Part of a small language model's weights.
Size: 6 heads of 64, MLP 1152 GELU, vocabulary 4096.
Architecture: biases, untied embeddings, normalized queries and keys, attention and MLP in parallel.
Training: a variant of Muon for these matrices, 1026M tokens, 7828 steps.
MLP neurons of a small language model. Each row is named by its layer, matrix (up: input weights; down: output weights) and neuron, and shows model dimensions 128-383. Each number is 500 + 25 x the weight over its row's rms, rounded and kept within 0 to 999. Numbers have three digits each.
Before each neuron's rows, "fires in" lists the words (lower case) most often at its 100 highest values on Wikipedia text that the model never trained on.

fires in: "was", "be", "function", "been", "continues"
L2.up802:534510494518514520475493474466502514513490494505534509523460503481522536458560526532538498532528469542533527489530502507506509492503523535487509464518516516480489525504477490497507536450472481516471540523470490510527511455449482551500498529492459461517469489487446484503483492466496480530519491487529455473556553491511538506482524523517490483492454516497535505472545465520486498504507485499511466508471508543519488507554490507526461480515485510456449562497478527529521509476483524495479512501466514506490526477509499494487497478475494516482478492501492520495483505489530520480489481498514491475494484515565508471503512505486507490505494474499483490527499514455506506502549481503504505497529543485495514503519487491466533503536505484515494512467473471457509507543495535
L2.down802:549511543527472502478506494490503507458468485506509515497501495485484462442543509520536455545532503470471480513541489511545506556462472497489483516477515493518510520512480523547509494525497527476518517528441495520501465480522513515478491517497499466477498472510461453501450477521508487536508496530503432530484482484515473500477523511499486478488503489501517493532492505475512502497519498459494482514491521481483504503509510493498526480488464481518507533510516515488501524528453507472531517476516521543484453520507523507493524482519487527481475551528503540480488469502532466452488488489496490496486499494498494437485535517482508493451477520507508510459523523462465492510499449459512490527507491504494489521482521499473448477519510471490528490501521510485577522467495483

fires in: "what", "how", "whom", "which", "where", "marine"
L5.up835:497481533536494494496509501446489527510497488499509490498505508480536479481538496492531489525499473509508483515481490497493463440470486495483472504473476451481505489487472504516486513519571490488465516530521505497460549497488490549516485484538509466538484485486571493536526509519467526475447497521487540530493501527509477479491522507507541513509541518443529469523537510520542500522532504485500509468536520487509484478517474477483489529517484564480471420500516531531477442520543475462504460503439495487510516494481449502473465470503542482509501497523523489499468525508457531516491526491528503492515479531516512478460491493519453494518462483481504516486514506550507548505457493508508536459509484477508465524531488516529519477489456501517497524497493479501441495527544518
L5.down835:544509511483542536486473515549483492513505475459519464502503476550498512459488510502529473438453517490486512475528557480512495486514500476532528499478479525522517560535470505456498462466515497497473517504534489493508462524509525497534480476475492466496497534525449556529493501489561486498516549512477474457461522489500498509494509482475493501485467488514490510469472544475444488533505529493490497507499515498561549522473536512486516515517498482498525472511471447494489532480485516534503487495532487520507557460505505495512505557522493484482487509501453504518466473472490505499515515455449489486514518515506493472492473524520502478501474523563536560486481488510526493502497500464511463543496494500486458534521453504474496543479476514505531503503485494530508407474528507

fires in: "born", "life", "personal", "family"
L2.up998:528530535500529516501483470499463480481502501507470491550503524457465532482498491533489509497479474509499452507501515509484456501473481524478549517474539545460519505483514523506473555495473510546483467521487534487519506523491486525504494478511524466447527510505467519463485543513473516507513449510527483558506492494484516474507509501496520494503512444520506494497484492490505463534537517526497471519505507490518489481515495534533502500473498494506500544528515522529458471495512511510506482498523530497534464508498477495508481506483506481559509508517485477504495475483439554490495452534503513449480486490482526497468489503549451524558508518467544481478546459545551467504536462519519523521543510543513493483511529457505479476514442516519512455538456503466503518474578502
L2.down998:519516446502524530460515498484476488506493497502494458498526512491448474507468480496507491512500504482499551511533489514520500553478464533489463488528502459457469523497485510491483512549506529510536509547491503501483516512496496498468429480500480483498503500518464504540483464531495474552541434523505520518496506526500513517522510542516467467505462473502503538477503539479475494472527522478472492513485503484507526529454541549538499462538527502475528502473523514497529465482494495468494502498497446494515481525535483485486540492501466455452494511516520489480486467546531500525460468494486452504529537516472516509539507520568521517493481502535474498505497517438511510516508491476503557506546505477524489458561503529514498524525486489514513504470479513476529500479492491

fires in: "as", "featuring", "best"
L4.up742:523474506503529452504481498480490473539484485512515511544517502523552505534532488477493537527504537472511518520502518438561506440519511511514505524422491471547483483491473515513530447508495470496495493527516472504524533536475478536486511471485438484485516529465430460508471518479477532509487496502506524456450462449502462535506494511511492510483533515469482486478504504505465500549530534537517490489516520526498475516502505471509563443521451473534528502535526502498509482527509497513499491511461541505504498520490485468507487501517525497511468522465473530494494482471501534538494461490519531469521524504508481513495515502514477462521508514508452470477512526516527489502525493490521527502494478502477526569521508532490518471517499504510489487468526462474543485475482516
L4.down742:504482498478509510481440468466537504513484489492480548506501505495490502544518474508484516474532519527509557475513505506530498533565525520547484485530495466500532508516529504501560516515475494530507556523467498514531500518471522530523496480467496496478497458513489469511492499541453509470520460511501548484496479523532507476486513485514528516479534525511440431496525505503502478467490527524484480499531414521554514522494503484470512480468486475527543506505482483495544510469451484545534517499530534534503522509512516529483497518511515487513439525510511503486510425500545486493521509514545508525499509494519491488492529519494483463490472523529521518462515499496510465504517502496511522486485469520489490504547520503469501520488518458498466473548519499502491513530522476

fires in: "by", "through", "on", "throughout", "as"
L2.up738:487560534472527496546529514507509523523517504492515544525488492463503519497450467495490544513495516495539501555518497539519542478495522494494488511467506530498516501532485476500539474553477496494496462559509447452516494563449492550520533505478482507545491478488529480560521490476486469555515512479556490515492518496455491540435511516495506493505532509500477526496476491498499535476526482512444476507489466538514475475529507478467483483456510489501503505505504485467480514504526489489485528520513510483468467508515533464504472488487477534503488508438539513527475527505495501482514539480463464530485497541474492455458459507496465517507474519514496524483502496486488500495472521499543520502489508453501488507475465499553499473509509523510491512488503450496509520540521511
L2.down738:498486496487472482507472483496484522518497470440507514515494514524484499525485558505537501486507533501513478524484515477475546467547517500479493511502500496506502492464521486515497537490516506475502511514527478496445500497528481488496486523487486510503507480512497504466532514543498546488507523515524490549504446477575415528514468473483509507540533496484483491475534534511519497544503473515520499482526496485483502481508500522500509540466450489493504500485502511486466495524512477480471449485524487537488508460473537546497494527518492487491495543450520487458512500462536492469486499512479520490492524477522517518511518512558516511515500489528486473500495489497485498504516510488486512492480517460493513511474463555497506496483518517433506494495533490497471507484463519

fires in: "was", "be", "been", "were", "also", "being"
L9.up126:505527561491565501506519532476510536482505540535472487500493528473514496512519474488499490499507487498500464506520492547537521518474499488489500501493481515478543513507497492491527489483511505538509495482476509522478495487504481498494519482484457543488551551495479502510500496508535515524521517490494453501486508508493478523543497498517492475465385551514513492464486499532507537554493538548482464507494528476438509465503489501488569524468442531512497522504527535485508526526462473523551463447483451475525476489524506487472486496488495477462482513503507561491466463500494519486481482487489493511503487542488475499494517452485498525515526507492490515498494496490487529493503479503512528478463465482498492533537494501484482481527491475482464482455490532510516491528508457
L9.down126:530480538467508513492497470469489466532482469502519452505505508501470467461522552473501531528539484494480515478501512535480507474503494481539532513515470490474516490474484503523481485488529457519503476488523516498512488491486487482491463558476533529506507468452530495485506472495535497509498504476486476522517511507491492457533464464492467465502507477486545457458505516544522530541488487491525533519482530446499511435487507484480509521523502508514504521522523472475495523468468502470518481512474559466446585493543497515518503561526476454505505557532539500514487509488496533519485525464506537488481484490475535478500464545543529496501500485500510480519532518467470494534511460526461472508512502523494465485464498522532510538546476493494490485465493494514533471475472520

fires in: "most", "men", "women", "mostly", "both"
L2.up567:445476459514496527534488510526487459477493490527491505474525464514527540491470518503499527495522484536506469543484492458456527522502498478505432499476515492517492529499508503489491475508487483518493508515511529455505464472540506508527499510513467485485493503522472485496509515497530470562488480516517523507489491470535500517495465522481491513473512506487444475514518495503528472514488465480529536490494552474514543544499526475481494453489487494469447416470490465464460515491525493499502486529549485531500527489513508494519537507453502472498483517504507483471507484514507518542503462501516520483503501533514502558553489468571477514460496517472490508505485542569539472468519491456490488528559482485498524464509459484473505479506504465478464541499503461497537506461473492
L2.down567:459470529493496477492520537502564532510527488509509506517529494512448492461543537553481511537475511502476490490513515475539506513522479496512489536478499463522491465483496466522478508486482489521503532525508495522463493464476490477507497507429501496464483462483522502484443469513497526500485442533562535502535489543510509531475476512537453518519494531525488522499482513541479473475478512484477498532448491485487475503486547536520506493517461574496535514474512510466518510516493490482484499473522535515475438519480492522530494504545460508480502506519498513516475450505470515535457547514537522500526501478515461470517454477483441517513510524486467457493484509520515484544537486537488521481487493517502522502485474508459547480508493487524474511516492493529494550496497493

fires in: "only", "first", "last", "almost"
L5.up408:517540514491476469490533514502472543517507498515503511488475490514555520473450493509537529501508512463520514540468488504494507464485491486539527498510500511474491515513498470484491528493502439443466522476516484454507502475478491526528479533528525480454508480477472479502514457520495517493496523510484525491490510525518534491521529479530516541507507487520484452534494489506510455508492524514512493493519508490491511492524513487522499498481516501492528486511492510529533527481485509534571523493477467500519498485500552481533507517506480456458439511492517534483521515533454463440503480526492492475527498519502500489539531499499547510449466484478528487512530500525476465459510468462512441520551512497512476507497538504461462510483521574480488518464511477493506511562518508
L5.down408:500475517550530509523470489463496503510466495475458527497495519438515506484511510489506540468528485540478518485513517504492492504432537515463507493496487523532502499555496494501527504536465517495462510494524512485471551536491500499498507469482527494506523517500552510439519490495510498544491506528499471507507497500503550526512470523520489493540482550503521531522495532511459493500437498507466510482533461473492540495494532518514500482473498515485470500526483494450525515466498521476473513487559521522491485487492462496492546491486500475503466511467504479534531549502497508475510566478516559529500522493468506487506526488505489529462513469539478445434510518432467527517519491528443526497482502484489556486490449499487499467526510490491462517533483493519465503493473511